Weights of a small transformer language model.
Architecture: RMSNorm before each block, rotary positions, no biases in attention or MLP, untied embeddings.
Training: a variant of Adam for these matrices, 316M tokens, 4822 steps.
MLP neurons of a small language model. Each row is named by its layer, matrix (gate and up: input weights) and neuron, and shows model dimensions 128-223. Each number is 500 + 25 x the weight over its row's rms, rounded and kept within 0 to 999. Numbers have three digits each. A neuron's up and down rows have the sign that makes its largest values positive.
After each neuron's rows, "fires on" lists the tokens most often at its 100 highest values on Wikipedia text that the model never trained on. A number after a token or word is its count.

L6.gate205:492490481476502504476560494473517500498545518499507494504515538534527469478487450499559463503522494495506450469522497496474493482464538477515471567497534513511504456488498514563469514488465552488507530507534494508513448500464505489489539542511504512529518501496523486497489514529510469513
L6.up205:460505497510498485471499487535478467505481514525525542517502461530475496516494509494519507482493468487526478501527517477498542516513557495506507484481516483494497538507511472485508477560522484528526550517488497532455531517505512520476489491456511484524494511513512500492509477559465459534
fires on: " |" 52, "|" 20, "." 7, ";" 6

L6.gate99:480489467469480519517526485502517529503546527522504457476518520521512452483491450504475514539522505508474492477523496511536493475490520471456490469506489526499467443532480489490484510450507494501482509521512492486480471536507508473518544508489465511517501483510489501500505512517501508473
L6.up99:467503493501499500494510511485527497517543536505504510472484453516480458481496484534486509486526544540462476457499510512522525458477493495481533471545473471481516490501479446537508522515529490487492518488484542487477462477483514548498524493511500492517485517513502498459511549521518452481
fires on: " |" 79

L9.gate202:513505430472502570519515479532533488547525532491493478508474523505506479528522490486562454527527497513498492506530511481522523489490525536464479513509556489514533534480503550505516535504501535522512508513475499481513512532485530483491488429468496516534502512504480496545496510547505467475
L9.up202:498524480459542573541510519513503488499515501511490496558484498498497488517507506522527473521540489492508496511528519498506543469502495496495485507540534492436521495477487541543493530509517505460518502499485512514506524492440525470546497507512465500526512484456512519566518512501515516483
fires on: "," 96

L2.gate319:491489524525463464467523500468508527478534487499483527501487519504529469507491533488496504497531513497501535460496484509497480536519512489442466519524455496471484542472480514530523519487527529524524473526482481538536475431505494481502494479488477477477538477487482512494527458469461489491
L2.up319:521480527522502524483511480495502499502510504450528470496496459495495514531504519504447505498491507509508542531481471508499457478466494478519471548520520527508546489522540518506482494462515550480458502492501518470505482522497484509528480536489498506496489503488510496578459509486474482477
fires on: "s" 45, "p" 12, "'" 8, "f" 7

L5.gate314:479482501521509485486454537539476509460460516547513544538501542540519496495521486471533472510527504507471520533477478483439526475536552504553534460475527515493486475468475493489514487555463528521491544522507511525520518477485517526488473453480490480536491493510502490531513489521531519474
L5.up314:485436507483508461440503525509473506497470491498518502508503494543469511439518453488491502483509511489483525511497467509459532475483529517521501477487515526476501444501531491496482494502510476515533523503504518494490533466486510508507467425480501498523503485455513477558495512504535502472
fires on: " \"" 90, "\"" 10

L4.gate161:461497492531489509506469504516524511492508541525531537515519526501530508492545501509571465506512512507522470546489467494468466519483546458478506546528541518532532464455474460524481518526485531495501534499518479514497497489497528470497530509518505524529516526522498510510506522494459540476
L4.up161:493511504496524496476478496482449547523530538464527488527522502522514512528504494528518461471503522497471493495501507501443516502490529522524536485501471497492530515490487510544496551473475502493481488511514528498518512540471519479480482546477465513522476526521458505484501537513457461498
fires on: " no" 25, " or" 24, " ex" 19, " trans" 8, " sexual" 8

L5.gate192:510507519499493492512483479493522500468506536528523495504483472503493555480507516429531475500495506484499498470488464452523505514497512533480544476535505490504499544510471498492505498491494527533524549531562469490509492468499553510539515480540463522539483508507485552472497491509524504513
L5.up192:486532544483490480518554497511460508488494494509480477449516527509500524484480527519482485507503483479470511539516490474454527543482506477508491525522525505537507536540497544521465480487488529501524518517496477509493464527510475536500514455519455498481507510544502466484514498543482465520
fires on: "ti" 30, "asi" 10, "po" 9, "mi" 8, "isi" 5

L5.gate227:481480451480490482553480502532568496517508526526521562496490521520530516518487507544548486517515484457502481508483501458517530525538521482479507509484513514512476532475513500518525517508508510521482484522444516490529519536474506490517522501487501503519541457484485496489569476492487529505
L5.up227:559508512489480505533497512482494491477553499476459494546483444491529525547499529500455503475544493518509537499544468472482476528538461480469486492525530509512530550526483525553501491489477475490577489506486487488511475509501509478489523473493486528498462489527468542491524470513466483507
fires on: "r" 22, " to" 21, "," 21, "sh" 6, "est" 5

L6.gate50:504462488495495513492506524507537494528517495534530465543481511488537479513526471461499503539527467492492494495487472490472523547497511551519496516554530506550508490492489500486495503513484482512534577515503502504502486463500538544531530482506489527534458468478471501490532505539498486488
L6.up50:410571525528494482476497454475501494482507491518545503471507478485467492531522508481471496531481503497489538516501510509495497508522492542505512480487497478541504499510499519539492497460531470515480511482520500451509489480522543490463537465581482521482430488487457464481523475536515493483
fires on: "ti" 47, "ting" 7, "isi" 5

L10.gate132:480518523487479465504516518507488488528506536503511501470488524522531499495429482476520541514503464475505478524515485456468519498491475479486523529486516504502497563517522463492536537520457444551472537495529486539483472493495480545475532532534465490524480470496464487452552491541516489491
L10.up132:460531512548503511498468490472463532492540531486541485482515525550476514511483499491546515537483482475513484424520488501480521522533506525504521492506494483481491516478503499490525497475479506494513555510496525483465484477500475491505518500510507491501497496530492509541512528555517501494
fires on: " Pres" 14, "ici" 11, " cons" 9, "uri" 6, "eni" 6, "ti" 6

L8.gate177:529503540516500525514506532477482462496496498489514470498477528494543502482464467480488495532521505495505493506506430531492460540536487546533509486494461498493466545492493531503527509520492516491475513468536464528490462521516531493501484498495534514494469484525507507472459536514522526496
L8.up177:520491482506508498521491464556472473501482548494488540466483487473501535489422480494492487521506467497569466514544498549475458516505450541534503461463519510523522491455538475495497494458486491498517513506495470502526515471518536519486483487495510513488499483524505499489527491510522529505
fires on: " on" 30, ";" 25, " for" 12, " North" 8, " Fair" 8

L9.gate71:506489478477468524494513545494524525483497525487478529506498490528499500467528484477512478501517532505457462476499511505492477468492564496476477521508520498485492478487483495483495517525452549529518493536535488491554493497499521527502490447493439507503514491543539470493492455494461502541
L9.up71:489513460511500517496503496448495471525514528486492519515515492496499500482558498552554489492516501470445454501497457500494470454510486477486504501503508496471563511494482516492489490505509519485494519487515514534516506493483507462546500496507468519529506490495501499476492536500518506478
fires on: "," 87, " announced" 6

L6.gate260:496507503537507540549493497553536488488474489485495509504470530453537468485434507493507517522531496488471510467492529488515460502522536521483496506483531511523515479509493488487490521498497506497501496523473486522535474486501504498538501483506488540501531460497490524497486538475444543488
L6.up260:510504503486493486560489484530523491532495511465541488536453504474503475523512482542502507486507506469488469466452513508494475481497522538431514526506535541457543521502515555510450475553513533473515510511504508497486477495508494489539479514494506528522465459489504489525482479481460498528
fires on: "," 28, " most" 10, " more" 7, " much" 6, "." 5, "er" 4

L5.gate124:535506498497471537472462496486513496498486472516495509473490504519462553521483528506475473539504527457496506525489485504504492529514481478500488527485561492523434526485521490524494486508490533531499485521502522495507499543521497506500467465484478536493494477518557492549513456475492545475
L5.up124:541562486480490503487457521526504526501501517523495484457493474491498477507535497537503482478506511435461473505524499521503491554522485503468460504493541553519470454465488494535419498508484477534495504483492454509529478520495485516510513489510498534475482497515466477518550507496535525464
fires on: "ped" 20, "ed" 18, "d" 12, "b" 5, "ab" 4

L5.gate129:471491486482490501446455515471481507475507501530499555514460515524482485523490547510507462524542503510485470531508489488531501461515525456469523516482487442492515515514481504460529534489505522498546512526487512546505485493455519436476490469501499491531497452491517497430509444484496479474
L5.up129:513524539487491515503529500502491508477508490460527488528454489494509454503476462537479531499487479502498508496482495516529533487561493494512473481505532494497472508490477498505481518489493470504524506514480458516504543522468496498550494457465528497465475483494518480525521497499502530445
fires on: "-" 27, "f" 18, "p" 11, "m" 8, "v" 4, "ds" 4

L2.gate188:494484522454481437493505497538533510506520524524480485471515476533518478553531522485544497520508496452463516505476457472467494502488530508442497493508503466505516520493498474498491461572492523538504523558502494520516509511499490476480531507499455500531497525461525499489493500556478492496
L2.up188:504515490466490440507502469538526497529511501528482506480517527460513524541522529483526462507516523505516506488431522497480502510487482536502508534490511481469467513494529476474523498506542496519502532525495496491520522530523507515498462457532499420507523515468547533510498504511516545501
fires on: ":" 33, "-" 28, "+" 11, "ame" 5, "–" 5

L8.gate309:458534493491480553526513516480524516485499530521494490497526497520536522486487487527525475483517555529481521498501480480558464472527510538479506496489498492464488528485507564497494484513459510521521513488542519487545469573502520519563526528497461512506481477564527485509474498538506522506
L8.up309:504523487521521486548451500470529473543541543496462527491512536503484490506460465521518503512521501443482471491463490502545501461509501478513508519506557546464500517463465510521484493499498482501510536527522475505498541515531464482482521501516486508523477500484523489521498512535464467463
fires on: "," 50, " and" 45, "/" 4

L2.gate43:476484499504491537482464504462519512536499535530531496488506503483546512497468507477535504511557484532473517461471450499465497484485504508502488493547512547526516480471494484522537553502485471495480539532472483496473450487541521516487545508500474493530539499510489475503521502487513498453
L2.up43:511484515502506424508480473528538470525512487491494483522539484530507491499508508482466488489488507516480506483517494512480515506484496491406474505552492501509472522481520479555511519530515522505516525503549525513511520516497494523501493473515503466494485482468471494523537504557569502530
fires on: "ti" 51, "ort" 13, "rs" 9, "ass" 4

L6.gate290:497466535483499488498483511487509502498466515559475530476486469482508506497510481494518487501506506519489494542472487498502494494498520538491558517514488488496490504480465476512504567514503511490532492518496489492538491526510503515556495513526466539537526484498514500474545511519478530442
L6.up290:548455494518495490518491475493538520489507539483474497474521527510584509478496508529462514493490492494458485572484496507500503477504518478504509484527491479477476496512479507475497460528540489489493466520481481505480456510466501525504519501509517535508505515507512476514536497487466517526
fires on: " or" 24, ":" 12, " called" 10, " from" 10, "ern" 8, " named" 6

L4.gate198:486504493492500485519496512482526530478496557463516507491445512496493496497488502505462449514516504500486489507467478486516499488525498517453527484486554485521454479533484504534500465520429514552458495503498490543498552525497514456502479529501467517498495537506544469448510512495481536504
L4.up198:511504472456491478507492500479465516521486470498485523480497479486503489504463497554510451531469531498510445478514519489515494517489482513455504502522511426466500417479493479543526482487498472500521514484464496514488532495503505472502483532525474530479499527482533529513490503516501479482
fires on: "in" 26, "Co" 8, "co" 7, "l" 7, "la" 7

L2.gate109:473480485508493484505468498527471522469506512455502528489482516523517494515467506519522570486495506514512562541495467492502526474518528489471550441522513474491480492532520492492513506569473542514505472541516517522492494533448507499513520482483483480534475529486498539480501477580477495505
L2.up109:518473509491465499488487476498492491481513475473503514492485499502553549508491535560531522473506506466539520455453471500499528471492509501525514510528457505497485464538521475486540513526478540499508503512505542498486487531463504490529493475455559443500478474461525510528512482497425483504
fires on: " to" 25, " of" 23, ":" 18, "-" 7, "ni" 5, "po" 4

L5.gate74:520477543497488505514503487497477548477549489543441467512506505490530493473531500500533514522529487477497519543513519509480460493514494517489452514509530513546484519462489493532512528495523505485479488543494469521507514527503507514528503444531517462533479485523539520513519497554530530457
L5.up74:458501521550486529497436473517474517476477511494471509526474498442477518559451492503499529500491470510466462540456502521519484506526490501462515470465545499501467498470467470479500430562520475530460555509477507494525513483537505523516471485528485479507482522543515511508507526505498497510
fires on: " named" 21, " Royal" 12, " appointed" 11, " called" 7, "EE" 5, " The" 5

L2.gate103:489521509506484522470468507489486535463505486489509490476547527503494485508488548480505504573535510490538491488509487468529504530476521457530480467484504539506469496461510516501525513496453527521487535545510533510479484546498524484464479484491492531504530482505509479528524478515464496468
L2.up103:448538492474531492516459471505495518446477490454549500494511493501504473471503494502494511522499495488518486547533512498544539538537503480461499478480483528521442480523459480511498501493496523509493514473519504503497500504510504482460465493514527482483486541523461482480537497496523521480
fires on: "s" 58, "n" 8, " to" 6, "ed" 6, "d" 4, "ing" 4

L2.gate144:489491506485478500485507508524545501490535461513450466527510561472556470556473505467520512496552487510504504476502451475474505546520485472496495521540486519521472518519527474511542517481526504550513536526514497510519454482530500498522529450544499477499490515495507495502551515502506506501
L2.up144:499530496470491458586481467536518419521503483455507494513522534515517523515483507493491522507512499482454426494556485499505507494475511490522452507512506496504453527488443508512481503523474477514501507527520480508516517518519468498481526483515515551481525511459482496509528492466500473517
fires on: "ti" 21, "da" 11, "ut" 8, "gan" 7, "va" 5

L4.gate244:493510503528489497536469548541554514495482540511521539512489527525515521499471539507554473505539515471530495544510441503501514477555516534497545479489512537468506493489507497505512497523481527502506506514526484505499460497488516447497512477467505504535487475543481508476502535495525465436
L4.up244:489495525473494515480474503490514497488508524514527529553531529542463540463440525546514468527520506496546507546479490510460577457514530511488514529485493537484496457491557500515523523496521511485509491501464486508529485516480520512510473440466497498493496476504495546498511495518491438507
fires on: " \"" 76, " to" 13, " their" 5

L2.gate232:451508493514490511517510530471534565493484502508491502489494525507530437475523500504535496517528510505485532514446490482488501494501535523508513513525519536496504518493490456509520474519511512484525540515503506503472476488499540442498514533490499494539487467512513488462544481492476498515
L2.up232:481458508458465477477494479479475511507509494522514520488498509515498478490500472515542466539498501475500490466440524479473500480541532514514459529516500506470489525510439472519515507539500494505529528519473489480481467494494547482491479477498474485487477446486485471458589462524482507493
fires on: " to" 59, "'" 13, " will" 9, " would" 8, " formal" 4

L6.gate193:527526537496482520519509493473496518523463501515501526500463528491500478522508505500503530478507515492500506515490451536555463471523473486503506492520527535503508526514524506481483469467457529488468475499536491485509519491477472496483492465533490505515476503472537497486480507489470488504
L6.up193:511506510519509478456481500512507490512561522493488482491470498532498525499484489489516503498508461570549532518508459496521512535492498531431501454546513469514495478471503512475565518486464473504490504519488530475507509497498488505509527519506529494476518536488501510487484517514472526498
fires on: " of" 32, "-" 8, " into" 6, " to" 5, " with" 4, "aud" 4